python train.py --num_hidden_layers=11 --intermediate_size=768 --norm="rmsnorm" --init_std_qkv=0.0174 --init_std_o=0.0 --optimizer="muon" --lr_mult_o=4.0 --batch_tokens=32768
MLP neurons of a small language model. Each row is named by its layer, matrix (gate and up: input weights) and neuron, and shows model dimensions 0-159. Each number is 128 + 24 x the weight over its row's rms, rounded and kept within 0 to 255. Numbers have three digits each. A neuron's up and down rows have the sign that makes its largest values positive.
A block is one neuron, or neurons of one layer that tend to fire together. After each block is what it responds to, as a language model described it from the Wikipedia text at the highest values.

L4.gate11:161112154123127151124094122142152182125128103141104115165113161135155147132114137179131120161125110103125061092102107104131095134129126103129108104121127093186115119090118127170142141108146126125118081162109146168139114069108125153098120123136112142073137094131135155143099114173159143116147182182105117169138109156116071134140107149134154149111178141132142111125133138119137121131138119137087113124155123139105113129111116127145123152147156137109130112169138138121149164099152084
L4.up11:120089110140165125122168094120179132104140117096147135118127156144100154129133121168146132164152089137147091065108115132096122163090148173125136109114119125149166078132080113158123130123129155105092100172156155148173129117141137135119115147140092115069133112110121163168127101133116136156105124130074118157121143145142099160142102120155183136123171123129143167134150149150152120163113110158110135150140136146121109117103133146172175138115138104118109097146124147128132143099121145
L4.gate94:115140117138109090153045144073136110148146113132098137128114130164122157129099129131134109166096121136152137093127125121148121139163141108179130140136103106141132120059115107115111153127089091139147174148101108117076132143112122148126163099122120095121170124137143126124138109132101131136158133128158153138122184102125142119119123164119173156154116114117145156160156159122138117129120119121111114178175109160146143129114141094150117105177101129160102176100127133164136098112155100
L4.up94:159124105137166122125099163161136176103119117108145110164131146148145152089137156134130150106111102161126126123165083115124133088149136140159133095168124112147084110140108117107099104133150122083147161115094100151109160123129105153114138143135110111092123158128156142163136119168150109108098130124101147145163129157152066138126146148120131150179077109100129141123134159131100152090159096112142165118136117122146122136117135094174136145135135102166122125114165151160144068082140145
L4.gate161:185111137128158119108127130074103086104150120101103115125168141111161100137122101121146145108114146131108122075118127116093135134115140136060142089113102170133126091106119161120133100131151144105146119069103124125125122131116132168126137120109173199096088090100114158135107128109135132114092147159088135146122139141147090140141105154131163129111181156128117118114150134158141109101108156118138163134120163103134149094145163100107154131141124157177126096105120146130151130140131134
L4.up161:118154092142103164145193158096130083093120139074121115119127091100134083118131106126135185143132136082111136132118144152151130157153126102148152107135113166157148154104113137135134132151149128151131123096111121149117140090121114126140143161113156125090156168134131113123099100118121163113105146132091129147116146123113148141134118128136138126131174146136095121179136065125121131166126149098119124121141173149168079104119155050099146109111135109155109179113102119138113117154131121
L4.gate194:136107126039114132089121116107124118133147121133129131154172142166089128114157117116119163167127153116100151085132074137130107115169134147109171138114123119106146151186153120150148164096146143160112152095124101099110124114079099127162173149124148145113094153146089142165112143131156115120145124113124140151129113077119114078137095113078126147168117124104132121134153116151112118139118138158168137117161111120140111116133159103162157128109102111159125162161124113107125115100135132
L4.up194:141102142079119166135131155103129129091150096140092120135148113136146090142150112133116146148146135124103093097126141167142148102124123143113178125158114117139130125181152116152131151114139155176105157093117107104123106110120094142149132127145149153111132120139120150147132162168160119111178155067145146167095120132132142112118083155102207166147131146123137108150137130155125095119154116130154102147140082095135105169152157074129136149122122135129129117124127176098124167130115090
L4.gate257:131114104109122153106183100096114120126134114144053145158168085142127112150121183160135108184119106132080145144109110142068158152118084102111153107122098095142154109111142141129156124152123096129111134144090114151127125113133148128171123124114135158135153100112122144086189141106126118122104113125185116178081155133147111112144137114105141142168138131106140136114142106108128165106119151107106141150119118137132139145111153121106094110144142099132137147090104133138165121168116108
L4.up257:168140065102140147091182164101132118135126115114130143107132132112162142182131158117139108167116134133081159147139088173101159132152135114092132139137126080133117104086143177120139142142128081137110145129099112165132151105139147128115134132127117147165137125142183151111166065139135137112118140130160122127134173133144114097137145135073146141157138127122127128100127108123123151098117137100099104110112150140162119136137133075086117125151112120145078134114127086159161116163129115
L4.gate267:140163156081128118135119116114177122164152155135122095125170099137155118120121158132121132139136116136079169124161100115135094080154149150120190146113118101116142110171205136163136120128144162109067140167106092116113128112096161148123172110123124171145128107153125137128152136141120133125129151155110139127069128138128127099145125139099093158130149122098111131152115131126127147118123153128157119148163131154147136139145124083109092124167141107138122163109140128138107113062130094
L4.up267:158138114127126116130146138130129081144095097119142088097147153123130130104112125110097147126119107138132106095155132159112114117086176104101135127128137116120111127136114092147160148099178077133084102151107118116135104075128137142086127119139159100116130106142138111099166101087134075139129168103125139154140139102192130147164093127110161130160138141109171126120154147129098106135083118131120107150096115171098108127110107114140117125079138134136108115177072134138146161093141094
L4.gate357:148103130107129109137185129092167143146130130133170151148112148168111102083109142116134099149157146103112104097132098118132125105090146144122127127104134137116122127091111159109148171136110139153103110131114141172125157117123139182194122127098123136159109124133089128114147149106116125101147121125139142156101149139128124145152116105152130112149081139119114121116145144122102141083169133108156082127098179139137141194100116098141095141103169104155129150080162186150156150124124139
L4.up357:133138138126149152114163166108150138076106130163129104150175154151142091151134119159137120135168118154109105126176081141113126110118121131144138103120144148122155098092106156142154105121127119155095149144145151103131121192098124126149140119113171162124138131137129169131122140104093151073123099150096104163117175113167119138105149134136183095153119158140135141144109138173162092106150135112133066143118115101160122155102112158117115125102143150148124113097139138147092165133145153
L4.gate368:136091088123154150099147075129175159135137117141102116074119128135164131151076109121115142105105072154129129122137121135090135106118133126082141162130132113124109116170125119141070114118120087149113155120124134155133125123084162100121131128149105129134153147106112144148095111097111137093115114120101106117090155135133100133142118131088143143078104123146133143090103137085119131116118159130125136126158086097088126132132099166134125112132177136198124141128142149140154083086131169
L4.up368:136134160130117123101119083102135129099148085144147138133099115141125130168105083093089135119142092140097101126103103116105139124128102089114128103115119077151129129136147146137143143115097114139112158116111130125144154145104157182116125123138139158177120134085126149151111090085150146127083112134150124117104141102131152137110127110155086158111066109134148128085126127091147125139151134142118140153162117108068105107140099136156089129108162144158097162111193110176152122123151111
L4.gate417:128136103078140120122149145096098127082155136131114106161153142130106108113136136129157175099126126103180133134181134136139152157161105144099105111133086152118117122160095141146098109109160155097132169110128134152138098121107136176123132135167180088110128120170110130119117164167135082119177111140116131136123115126125107145141104150153116124164137130135143128116131109130142127114128165132108135123095133130167157128173139090169115105125142137123160145112172129044158106136091098
L4.up417:122106141120150140108136105083144117133128142135146154150148163127094125122117108135108150170113092108136123154114136161102112103167132136155126112151068180105126097121097139136145093112147148179114141091093027155113162118115114158114147162179119078143128185115143141139127101116101131121123154143120085152123138144110134123113119112114139116131099119139113119117134097121131143125110145125071116140155164113186109171130106083157158135145134144133117156130137123095116143132109125
L4.gate438:103119130094111107114171154151138141139111114141151164129111133075101110105121117135130176146146131162118118074105108203124139130120106123092082130088109126120121090120124155148107135128097138087126153162151162147148132150145099165178139162115100155107084138135085152131116108139144128124162101106117144163098151088139154147115128129111142164124134136142114110173126101154122133139099166154138124114123111163138137138099128144114144113135118120121089181114162100167147118074154116
L4.up438:137094170106147119145143142113160114171149112135109115131138133122155112116150087110157158169170131133098097142109144125134139089169155163132081170115115110166106171141177151153145096140117141130080120130134097133123086119112086102111107143112102158148119133081130168125152135198135160116113151144120124126129141120154140111119098140140101113141101122127187097134096140105123171111157117120114124134101122108130153158110162142103130176126140094135134162119144169153140144126160093
L4.gate442:123089138121111114133102136090089126117106126121100143126130090156134098147124143103146144148158119129123118125146142121115113130102099143160096072145087118124120107142151116104113138101117107153104104181129156148158127103150117165173154129127107210115137137121111153168151140168122155141176117160145141136140142115091152134105143159099113093106154099124150141141129130171109111163110145131165141178116127140121150156189096158134146135115086105114132103103107119170149139145076108
L4.up442:101130135111160132146112168126140105118118129134093120147156084116122113109106147095147145099156127132146126102167136122159122116127078090138068164117114098113114125112126119129149125099120084155052130136136154149117124113121093158120136176087126124131124116102104164129133145137122140114154170126142107061165110150110126158136152130116126122103100084110125136143129162140091115139124129157153133103136144133112149112142104063139059168124124117120169137154155171157117110111095111
L4.gate540:103136136152173094109084107116142139088110111116089153135125124171154129116138107173134127119158113119084076128078100124108088142121120129134125194126123090128125144168102107133097126136123153140143111134108127099105130118105125130085097137090119124146135168106069108089168174114131085162119104110102116129126146131112130105144102098151141110145154116161143086172171144146113122136135135099117111162125131114097091138135116154105102134115154139169133116161142146142155138133183120
L4.up540:138122124097155104086146102144159129158126102099151126141094180143109150070148143129117173095137141142094125128155148112107118116111155083162099130133151080158154101183117136136137159150139136159097109114123143139107147142089106112118134064122094145119154139105143127144139148087100146108123120091108107089126158164130143115143155115110122095122154140155107112117163106134089134101186123173133115145129127121122142104149127157162104120146110130119145103103111139103185136105169135
L4.gate601:122122125137110087129092163136116144116088119132157116135063153126167106130119074143098133117137126106108140130120087082138104124130125104119146132112158114104091135149145166146110098117163120127114124104110151153083134161058104147106147144131150141120123068093132172192154105149122131133130150138135167145142103159127079145160108124134096143131087129090165121115103116141113109148143145122093150122139147136150107093168160139171133133133165146124149122137121137157166126114126165
L4.up601:118116093135147126082166164112121091136151164118168110104124191107149113121141130134154126107106153136104135101094094097118118110134097133144137105108141119126142153177148127104101120104157160102125094149126168152113130117082121163115117134124094141104157107104126154142147119137161167059111130157107162126146134112125136153138145144099153134160114144133164123127091133104077083131170130136084119124112124169135141105167150161158116140138168117124151144114125123101139079089140163
L4.gate610:097109115119081165078124134112165086139148117107156080150110111120129073153076147114134122090136120124124103113080080129131124142151121190164106151123093102108118113146103114121108124137175131164093120153086105102111109121141134125131157157101075121127132133114132124124135119124134134121127150147147141063132105092128151124115107156121139175119155152099099120165140155098103103137115131099133081122117127166116139131134135159103112081142101110130167143170144140129114119132133094
L4.up610:109114119112106160085134164099148083112084119117175106146093106138128073160083131117127118125132131106113177136105103112074123104124085162149121148076124113079103114096066104116157123146148133153114114147093108131101106124120114120074153142149110127116165145121144134122130134117117146133151156099172142098147038123146090146115111130135150121101114115148140127154171148153131105145156124101145126147100133168150094127129122150129127140120118124132127134159125152111121145116137111
L4.gate702:093119156103152120129120131108129128162144129102079165156106161138140131131120141138123139142164134134158128117119156140094131132141182133130153114093090136078131150103100176158111110102111111103145103159119138150100114150124098117135135101095095136128154173149124144093181170176126157158141103126121110144097141105154140132127109101163098126093168132161153137116168154126153098127131161131105122148126148125179106163101142144101116107130166111165130113129150117128092113060164128
L4.up702:156098122112147084131113126097185112134198137098100139170142109148137144152136095097083126123175125148124126141154150142082135127143114139104125138099151136120116134126128148130143122125107103135122125192131115112177146149119109121144128108149107165161152152130122114088159132153138150159116113180123139180108164129122130206106106125126126130130168095161093171135104126120145143140181139124109115140144077115132124074147133128117149126117144136127088096140109141160109122109141124
L4.gate763:138154175092083101134105114113182103130129144097124132124108119135152136093130086137126178148164147098072135142094105113125107096169160158116167134112140138153179135153092146161161119102140101139132106127141116118142113112126151175153177162117109115105147111189119111117131152120142122160122152159125118145161112134150099126147092114154106111106135132103152120094104110139145099163165138136081142170135111127147096109084120126118140105094146116117162156096110134148139115113122152
L4.up763:153124163125104108111117154109166127151078130142129130187124127109122159127119115119119134114159184130143126114120121115107119108097147157137150135117130114172152114176170127172130129082103130141149105117147115162096126098116142116116182117104097121108137124153102114101114155133161144113067111139150112140118127110179147084147115127121136096109156108137090129124089142131151119169128128144055132151158085136143145136091117159106104144128125083102143121079164086118127133118152138
Wiki heading closing equals

L3.gate208:101123106141145108106161136099118152109159132107146177116125133134120131145122097145138153106136120087170136141143146165135139149158125099155095139123090093160132090151134117162120109124119118110098086121122090134175131125137127171126126137104157132128106084125102128132174118118109140115119152134100153146127135073140104151148112201118190105133122128110166131133077124133092129154148119190116133110131124148132101125118080134105117090119138127156106126106179144100186106141122089
L3.up208:135126121169122144128124107126093166108163107136158208152108134131126123116109166152129147136108106110120132113137167139101166145144126097116129146140110132156137114122119117148121145106112120116124102112156100146105130180085106158098133143122144102082149106123131126159159130162144133122147138153113147180151123078145113166116138134112174112143135142140149114145103115117164122136155127190105117110135085131140081158127080128085127090136181151109104140101165152094184111115126114
L3.gate588:124087115137151081109144159144104149124202117143127106127129158108122116141102137112097148167078145140146107101062116145090115107093067125111130151123108152111147142153163148117143108125149089100138098139143100110177134121130083159141113140140083142113136117127088132102122114119141145122117117097130171166161130147140150144097145147091178118133125156100124136103104094143162137112132112133130124141165110104126106122105150129118138094079152122140144079133161099101133111156121136
L3.up588:106119085161179104110144112150091170106146122116074122149114122082162127116113168115144170129096166131122121102125119144096073133131066117118116121134117128137091124089125129167137112110120087110123126122168116094095156141086138164079140159114109132119155134129096134093153111138152126104146122127115139125131125140126152133123131132154114127142144128161168103115166102083133141125135147160127134143160123155117108119102080136161120144062137110144169114096147126143141076130159102
L3.gate647:142126144130146110084106129135144138146164120117099205150103168109104126134130107144154108134157094115144122108111114154140137105180124132116130130125126090184150109149099150158146134097108170108095113151152137151081143139136104149072167110107117171104087153108108115120183139137137124102124133124148110125130145150148107106111133149154123185138131116127180140105121139103113133108155118119093109159087085144103098160152081135112109122114092123120126097116120109115145124085152151
L3.up647:107129124157104148102158157102138122113128129161178164176145129149112105105091133147121143129175166149140136104147138131089104117137112128173111122170071108129141095115139127087137169127110126134151122156132124155116155144089118162152144128140123134103188136114149132112115106091174161085143140143157096160140127129088135108072142138108148136130144142096100089149121088123131130145115115135127122124092107152164120089108134144098173107131144121153095104159153154100114110159097152
L3.gate758:157080118143126143149086101083101131112121165104115128125161095125112144159114171075117117176136129119120125137136140148145140130127113126146138171106140126144129131159129111120119129090137135153158086132109139127152152125072156137099104111068113164086169102121108151172174115153118130114127145125129122139126104112145077138123153169102097102143122157122164104091104135154152122115163142155128094104161089201122084130119131090114128120118134122181129136138157137118129107122124116
L3.up758:102135110102113144093152139125127126139173124153143114105162108104133117096148123095117144129084197121095136145093114098114205124112105121157141156131124100137133064115101137122096167110146127136086113110135095126155099156128099129130169143134097143170133127140134154138183131093115164120120151159095120129134090126150127115141107132140123130131099118127132133095177100138094146108117114167114130120141126144121114202090107116101150101104112147184153131094109139121129147139130126
Closing heading equals signs

L4.gate15:144093095092136144125118103103175132086130120161160099129151123162142131133147124112118121149143131085122154166063115123159107099147137150126107161120125133158178141129137121145103131162130138115084112139132124105145155099161153132096138134151135139103132160176162171133091131109145153133148129134089115140147155134087120145156129116132156145135137139135120185159093090059088121128127170125133163139160108118131130149121122171102111106122156088139137133122109139157150063112115136
L4.up15:120125116089122119134133144102130110163142089167151119110163131175103073085114147109104142138128167106164131116114100165150142114112094120142141135102125156132128104131148086102141144151107122147134134089145139133132116085143088139112129146138165150152090122111179142119118108062137126150160116128136126111125075155101170141140138137116127137134105149159115099099130121111127070162109109175126149129148198134086180095131158099116103142121112110128093140148111144105119144137113121
L4.gate38:113142138163130096110143123142126153139101080107123122089144065129117148122102137110079097173125138152117141115127138138121100104117161089125179110072080124103150102108116136122150188159121113129111131155140122135162130128119135124175157131166117131134117156126108135153147125176117074135156132084131183135142092166136112138131126115148143145082123088125137103114134068140110153147151114119155138122102144109094120139111114141133153079137094111082151139146137127103121145090118124
L4.up38:097170128097085099118151145149150152150095099134122124118131091139132141079074151126149152173118171115098072110127135153136135126096111098136123064102151104089128117136110138111143101145127110125103152159156109135141114126142141114089143120127144106105137164087118141126120172162118129093128136134182144133112096115130133099093178167155156125132147101136124150115161126137102128119124141137133132162077183095099161150129124116094138108138098149128098082119148113113098113123120153
L4.gate91:110091141155143137135138165116120145136116155079089127101146129124153161119108148159131132094132122116159110177149133104164107104139153142136093156137161148074124134137196139130143134090083117133084120147071133097137203154122142152115138126101163163167065130109121123095142097105142117139120123140141109114112157120109132139115120129117123131136107126187157128091146112122111143171149102145134115101117132149088153129135197127141144132137134106118131141125153160125105095135128142
L4.up91:115125091091136131112103106127161130163136129129116157170169122163092115147142119088145110148097140113144126114094112157106115084151126143101109115117136123156146122110196111139137134123121116202157147080114105132123185166087117125103146138138172145136091111118158156141164124144143138123099101112094115132113148140093113114077081151121145127107175154171132160127135093156112149131117137181141110126129090128173121153112139129126131092138131112128126106139136103149141116170116109
L4.gate111:143146136068133145117134199106160120116174090121101117126129119140151082105133161102123118126134146142122139127148127136137120102108114102137112114158112149110096106133145096110140125127116147169096111136125106098115142161157146149109136122121146110153128142136133148120150094134071150104120155150110115143181155136078150121153161152134116084121135093145151132084090114122144096120162107084140121137132126129091105164165143094181109162094121098096105131130095126161129143058141117
L4.up111:105179084118169120109136143087146121143107095084120091114151115102155098081118173098119141153125126107133106110149128119114135118136140116141119078126149143138153149166115123114134172088147130146085097146145144135127109111109129130148098146077165104140099149106126157106121166124157141129146134140145124127112136130105175127175158180079143115117150109166185168136102110079151143142093128133180101129132141132095144131124125123126127108131126107132153114092129160169130155095108128
L4.gate238:135093107092152159131102127107117117170139164161095142121138199176148113150096152147132103141105156112111107142143088105132089102120115131102145094105161138123108155121080101089171136137111130130125151137103101143129137102145158149134131117138142150120113157121121158115134094128150143147112101137145165158113119126130137057127116160153144110134148119129088121124120100147136145113109123135153170108131155148115140148104121111180156149128173120132104127101172118119089182115068099
L4.up238:153128110079108104138138168162168132111113145135060162133178095128155162168116116138101133117068154136162122138151120140126143129143172159146112108106126170127132132145124136173182092155125140145143123087119101172183134135157133110143162111131156119163159132148093130156118103144120107124131103126115140151149119115119099125130128103119125094134140146153097133150144167110119111119145099155125157109148126110129102163134102107174114137145160121168122105067155119132132113118084113
L4.gate406:128114085128147137100125116109107088090146072110154101081131100140109109149110151128153126103130104109154099086152132137133132157148075151124109107121149116117100106156133143142101099162114108134149149145133167126114109102129103129178082134141139100123095099107160147167148147173151103119148152115092134082144135136154126158137153120166157124136160119087126118115159152097118095107148140148181142131142124113123161106120142172072108103129149124143093133140099118149126128155070134
L4.up406:132162131126158126163109187110145152096101113116101121131103110122136127061106119112169124103136110125127101125156093110148083107126137127133125123180123110124126133126107088152122111146059154104150168128112146116145162121169152097097091138122110115114165121139129134116102116150123120141133140103164138079148116164097161141094118109162122168120114099140098130139109127158168123150156136132126107100130110122113141105112113064097136118138091136113090095134174136098144135155110074
L4.gate425:113136137088118125109142129107150097113160067144128081129146110123144104147117175169116104103144149082141136147133116175103142097126094149084095104106138141157131130163105089135121129123125100124147135106135140119115109114137097126154123119106134123101101154090158164141077122105142105119128137087078140102115102142077121107144172130099131128140096109091118157107077127085147156176132149170138141111147125141142132122110095123171120121153096125135131142155087147082133090109143133
L4.up425:106111134100077116119136152121163099113153121126118094191138122097173117143102164120130110127112159116099130144112118148111140063136119128128132178139134118142155158107093117141097104156121081126145153098137141092135124137144119141119112155096134114133131129141165169141087141101124156136167120120164115089145134147111060092135131166157141132113112114112119143135128127091131159180136148139144153079147134160160165147141102103175114120125119122086105098119135125081131092150113112
L4.gate499:111149163131136136138100113103138178130124127131164111154165127146155129095124127157166127091121112111116125156187133162135121124101091118165150125093149100141150094089124115103110122118147190134154149093123111114137173113170150156104149112145174136137142130112143102153117118174154128139098163127079106139154097115122141093158124166161160110114090105136138069108165122146165117171140112155130154099127127115106128138110111107138152115125144128155159118091129141135151181138112140
L4.up499:117130121086144156135128143129130141139121140146147130126142174119107159109155132122127115136112096093165136118118143117162117079114109157119128123116083108131119086124146066157090125109113133134151127109111189087176205145150134125158119115158134107119152158125172130148125125128175081111140090100159157100151142088154155107132099122128180140154156152117105119134133118141154098123119136126133108119105118115130103100152123068143116129093161108157165145161122147101110131087140123
L4.gate519:153094160145129127105141119082125139120117114106128130092189106152125131138151138139083122139122120120076119106121154152131117162141120107100147161142125129112138072122104183099115093153117125153126186152134084108161172130155141141123142122182124111140135085169108111135117160148095122134128131117103134127157129140128107105156139134109117113132127134156102099169144147072189137169133166123122145172164129113112131117129147143135124116098150085130128129114132123135116056160135164
L4.up519:116126110099110143117131119105145120155149126119135138124145100160128119142167114122134140125099122145100109092119161141131137141121125128137131119141129154130148091113109164140107107143114075126125173142142128082162140127127142114118145115172089104130132124161092114123128143095113106132112154096094109101140135131135114122140119135127072139084129115128123062195163125081192104157126203125169118179173136130149162158133131149103144123118101110150141185090130154124114083129127143
L4.gate524:114112138109134136113155113123139095139115151114110132120058103198135140140120129141104082112090140176112156121167146114144117129160163076146074127120072131109112126134120116108123129197103126115100096147116103129111131171126150107182120127160192105167118107116111132143112131127151126117142108132133146076147143128155134155152112111136154144138112125133085156115138127110119147139104156118107116142113138165108102139106151107123143117111155160106086100137142152135157107172160119
L4.up524:124103120129145154117129119137112149144085121125124189148141074174173084118142117095100114136119089135107091133154093131121148114152143098095109178122132131165107119126130136145081126119078116156130134143146127128146129136139117169116139095105157179140119136134161134117096164124085123131173115118155162131150146169160101161057111138133158122132142147147115139142136144129105145123145140135113130148084143140159168143162103134156119094172103138144128135181130076136146116118117134
L4.gate585:110126106163135134134097138117100104109146125102128128100111128161145118095112153155098109148132162134129081110114182148129152123164155112152126081123124117143129086153121103100104125136156140113103140144141157146143121139135120138141144136104164106137059122077142177084144126132111129146095159139165145171117138124088102106137070144115160185148167125136117113137103120156136107131091099077158127129155104120135157139126122182116105134113111084158139134152146142140074120153125118
L4.up585:159143129080163138127130087144161118146136161162127077089119116091135108174111128119140095085150153127114117126147129118114124152161143138111094185101144121102140120164120111138107176114156141131125132120164121111136126090123127136122159153132139125195160120099146135109146119115116128175111154095159119080166137126104075123114124143124147103146172204124115157138167116148138115148159134147103140108102119134150108141137118146086145083132119103113113122086134115160140095139117122
L4.gate595:124152127141147131132116164115136148153150134135131113131111131147151080127120100091159110106101127115132151141143106090141091160117164108150133149103143159126174131113125147114158154125109167163096115133108066161160152123113165096151116136160110156100093096155134118138156148151107153133116167142135110119149116089059154132126130138139150149109096153166112131142150107131161081131147115115125133068148122145156148135130175108118153104174174143140118166130142187140117137166141119
L4.up595:127139105122122123161143118113123142119114130133152098105111150108138136126141156113075121152100169091099163115142117135168110135127140105128111113074129142111154162103102125075127127172064118172121164128112105121122161127091123105150095147110132142121112126120128092119096141122119174135152134098077120139141132115112123118163151153145138139124157130124149126129115143177138103137149117090128092160124090175147145130139148099091176099150166127182114143151134128095142188126121072
L4.gate642:127132132112136127157138109142162112121096147128104129111144049143146121138114100138114146146106125165168146147141193104173114092139101143127106132090093143078131102138065146118160139143133143127153125152129090137102144133148165151108069104100099142144170097131117134113112115151153124138102137137117127130120162100104113144133098159112129115134119178133107124106131123141092127113104151120116181092150127095109204116152146136106155127153139123121090144104129099167095135137129130
L4.up642:096114101119153097150140129128160122128133108125083132097128069118149131129104147121108135116165107135157149148146126100142102125128116144133087123137133141123105089103072149127190083152126108122109125137151095117117108119138136140108064133121079098150138111172123123087094127092138148121122123167128097137112154125132153139132078129134121124118126147135147136133110148149112123165141126123114118106179161099090144090158116090158116122119207114093113118130136072156107145156121085
L4.gate670:146094130076093105129130138118158122142163137084175126119121121079159115127138155134118139159129080142148136127114123094129130131097139104170097156134127137080145131133167168124118140157096129131103114141098103126117163118117136094103161097149110173172158087142167130132141127133169119162122122098183148161149110126099090129154140166115140087132143171154130119133158141118156102161139129131117123156126114110125144176112076105179138142132077102119141134115128154124129110134090113
L4.up670:104131099114125131112141177069093128085164122126139139127151123161123088133101124118109092137116146098117135143097127111087148152112071085122129141137122136140164107118116150156100164093122177112120150121123147151133082131142114091118131136136106114078160135122139118123109116137175136093118164146150083131116088169115103162107110104122138136137138092098076153134057108160132133139112150136140111142125141081125130151134132132095086108155137126120122139110183141098166117121125130
L4.gate743:119148140137098131094098120132106128130162129149147095106110159149138130121135125117143110127120136119073155137135110096158131079136097136089116153098125113142152104159134133153121108124175134117138113169109161108102121161071130105128126146094187084141131135141146168137135125138162086143146165103078103116112119142080092126103137165153123187165123158128170110109116101101139160109160128116124120135140157147124148176124138151127112131180164099169132113117158145113087104129124116
L4.up743:153106143116113120107101112130117133131102111108168131146135139129122133121144157093142108154144121133106098160133140132172115118109149141079167135096118111098111156123121118102149140134119142134091170136100143137175111122126099126134094129068140122138168095155100145120104188104135070155146139150167096138107140168131089147153130121105149131130125112138125191119136135145121084131108094093118205066114152125147103083123119122129120073123117116112131116160139131144147123111163104
L4.gate765:114080136118124151151172149109137119119143141088119146134146159185113130106108132123109108115127112122129151156153094127138124091180138151130136111147119117150146097179062107119110142117108112103102129140133127117089127153129141096148133127141154131134065174189137153146138096122152078136129114118154153138203131101143118120153128144125114125119134171181114108143127091089150135132098119159131067119163123136176104116138146115102104116131148108133098158140126126143109112124095120
L4.up765:081164104148164126134164159155154126131123124121090078121169117119123146122151148110145129149154127179138112127131165118130124129142144118146147150170125118143123160108091115142152147102124112116121126167151133141163080138153116072162127131138133129138113155173137144123132145120125144099100149083131163121144128162142196115126131142140117169111158099099090138129072118123126110144115122144128112096131117106081118102184095163154102094157121049134130129140102130142116115098126144
Hyphen in joins

L3.gate35:092134073100155108109110151084127110139182123114120107120180108122151121124172163076116183149103140086130130138099124117126115162107141126120141091144179177089146141157053100148090143145145116147126140143148169129162112149109106124156141135129125125123119126091144149083101112112150122116149110114076111125147135162093108118136121119122131092122150147153146126109116146126101156157117100148164120128114138132100160141143122163151138086114121128167154158125097127154143127122106127
L3.up35:170143137097100117152143138110133119136150094123139118103158114119095145134132131117127154156137103067078156116115120147147113139089132142119145133122101188134122128179084113125122099105157122169110168096110107146088137102141156114155140117163091107158123102153172136107136149117182113135126100137168141147149135160107133152071109135127135171140141114124131127137082100084089160137155123085118153114142147117090135143103096140085154129112134085152145108139125142091128149136117151
L3.gate52:150092084092153148121134088130136137125160122174133160106161120099107106161111149147122133132113156134097148111097104119084158152141126132123122130123109099107117120126114112115109165147147151103179116118117134183139109093099132175137100096119123133141131165145169114127107129105132096153107144088138129158104058143119105132106111127113118120146134087137148101139125133115118125150139184140087081147147122149100134163159164100106083151149114113139166130161145115100100117105185109
L3.up52:111088122116151118182118114130091116133101118133089139180133127109127078171095102118122119114144122093110159110089111132146137197160112138127111104142174129144103110128097097132120172119143124104156105099105097151116136145120144201117083156172182129108123156130142111132140140144113140178118138130104149150101062136099134117133085144147119132102113133168122139137144095102118099097130147143127133160185112132116143108142115155126115129141147117139115154108132120137122154159134151
L3.gate145:105153140083133121121168136112140127130194118152113098134167110162098094127115154113144133133126113145112144186122097095163141142133109117132095135112150166128114085159115160107130152083161106155166123150116111106149143113119159132123143124155166133112171167117149132101114152139139127153112176107135149147153134166057123115139139150077161090091082131138122114102156101127116150133123099119128124097154150152108159170112103138164142157149165136140105107130116143161133114145116117
L3.up145:140130151076134180110111163096144103139104128082075116122121061124140114138119171103116162159106118133110109125130104128158092137166113113149096129152121118155153127156159097178138156107107121146129177169127139162106122118135114161117094123104179130120138093086123154161164096111149071123092110160129141129106113089148098103121137149141120144161121099132141118146098133131133126129124159088177104098129134103125133100146130125179131137123117099148130150123110142107159120130126108
L3.gate690:114164076139127162114128116155120134111151127153069148114112129161136143106163154115091116149122139132081125160159120135107100132117170054137132153138126115143149133123101140101123139162128118074099113162153108144160161155152114140145119136113151125148120129080108134142075116120169139141119125104135186104110128160111112137129140065153163130118152135158104130100150131124139122129146134088179127140116146110123092130161099119142128098090104112106086117166152166099118131131103141
L3.up690:168099117111130131152157121126152114121093099147100115133137126108126124122167154087115113095099130150122123141152145109151096129124135121173110166084108147108113110132125194129117157136136174070088089178104114146112098164144104137155147161121145132134134114096111133156119139158099130153115134093148138090131089151152099161134112166115142170116106145148131113140165132112135140124086155128154092113135147159124105152150108098182110102088127167158138100145123168119152124160142115
Table separator hyphens

L5.gate125:145130141151071093130147165126116097099119098095147123152171128099129184121119129109130151165115141126134151085140122128148155146160105115164152156153128150136120079080106105129076193110183117143121123153155132131122164172120128155140148172154135130144139177139131130171135163120156145125077165168113117129174140149141120131117124104141115136173151129123132113110117134131114117170133125159096116146147135125160103136096125153114109147128132140147106160131102157125138124073124142
L5.up125:089114116170099129128143129141118125118149105122122137141179141116139105094115148124096124157145150180136140134059131104094115137083121113141109114129121108109098116118124150114096146106117100113123133140149108131148123119110139144181171120137076135143087115128141158151167100100156134148100183163128147102130141153137148146124116176089132119116178100115121127113129135116130131101133151127085090150143152118127105144113132153103127081106118156134133116185117167064111094115184123
Closing heading equals signs

L5.gate206:119105095135154112097120128134138121136162142069178109141140092136138136119122131144124152114137115134113156157118176145120139105107163146152148106141128151123117093113152121148113129122165142121111126147154144110062167097116155110132133146147139111156099180141137117104139177119120132114141148124124086089129149130123139125121137124127181133100160136173157137121206081094091100126114132159151151146164152127106105166127132145125146134095085080064116126110135092126123128157116106
L5.up206:104130143119147127129133131148140126137120131137102126125100145094174155092172145122079170130126152074093112116170144147156145117130169158159092126128098095143152119169087141136099138131106133148139120137178140129081102117106124138151091162088095113167132160137145141124121130089121152135113141160093140160124109147145108079128114136136121134115140085119106109114117114152075131160120175124143114123207097098114124144147170106110133127128133118133077131132128120094109133114136172
Table separator dashes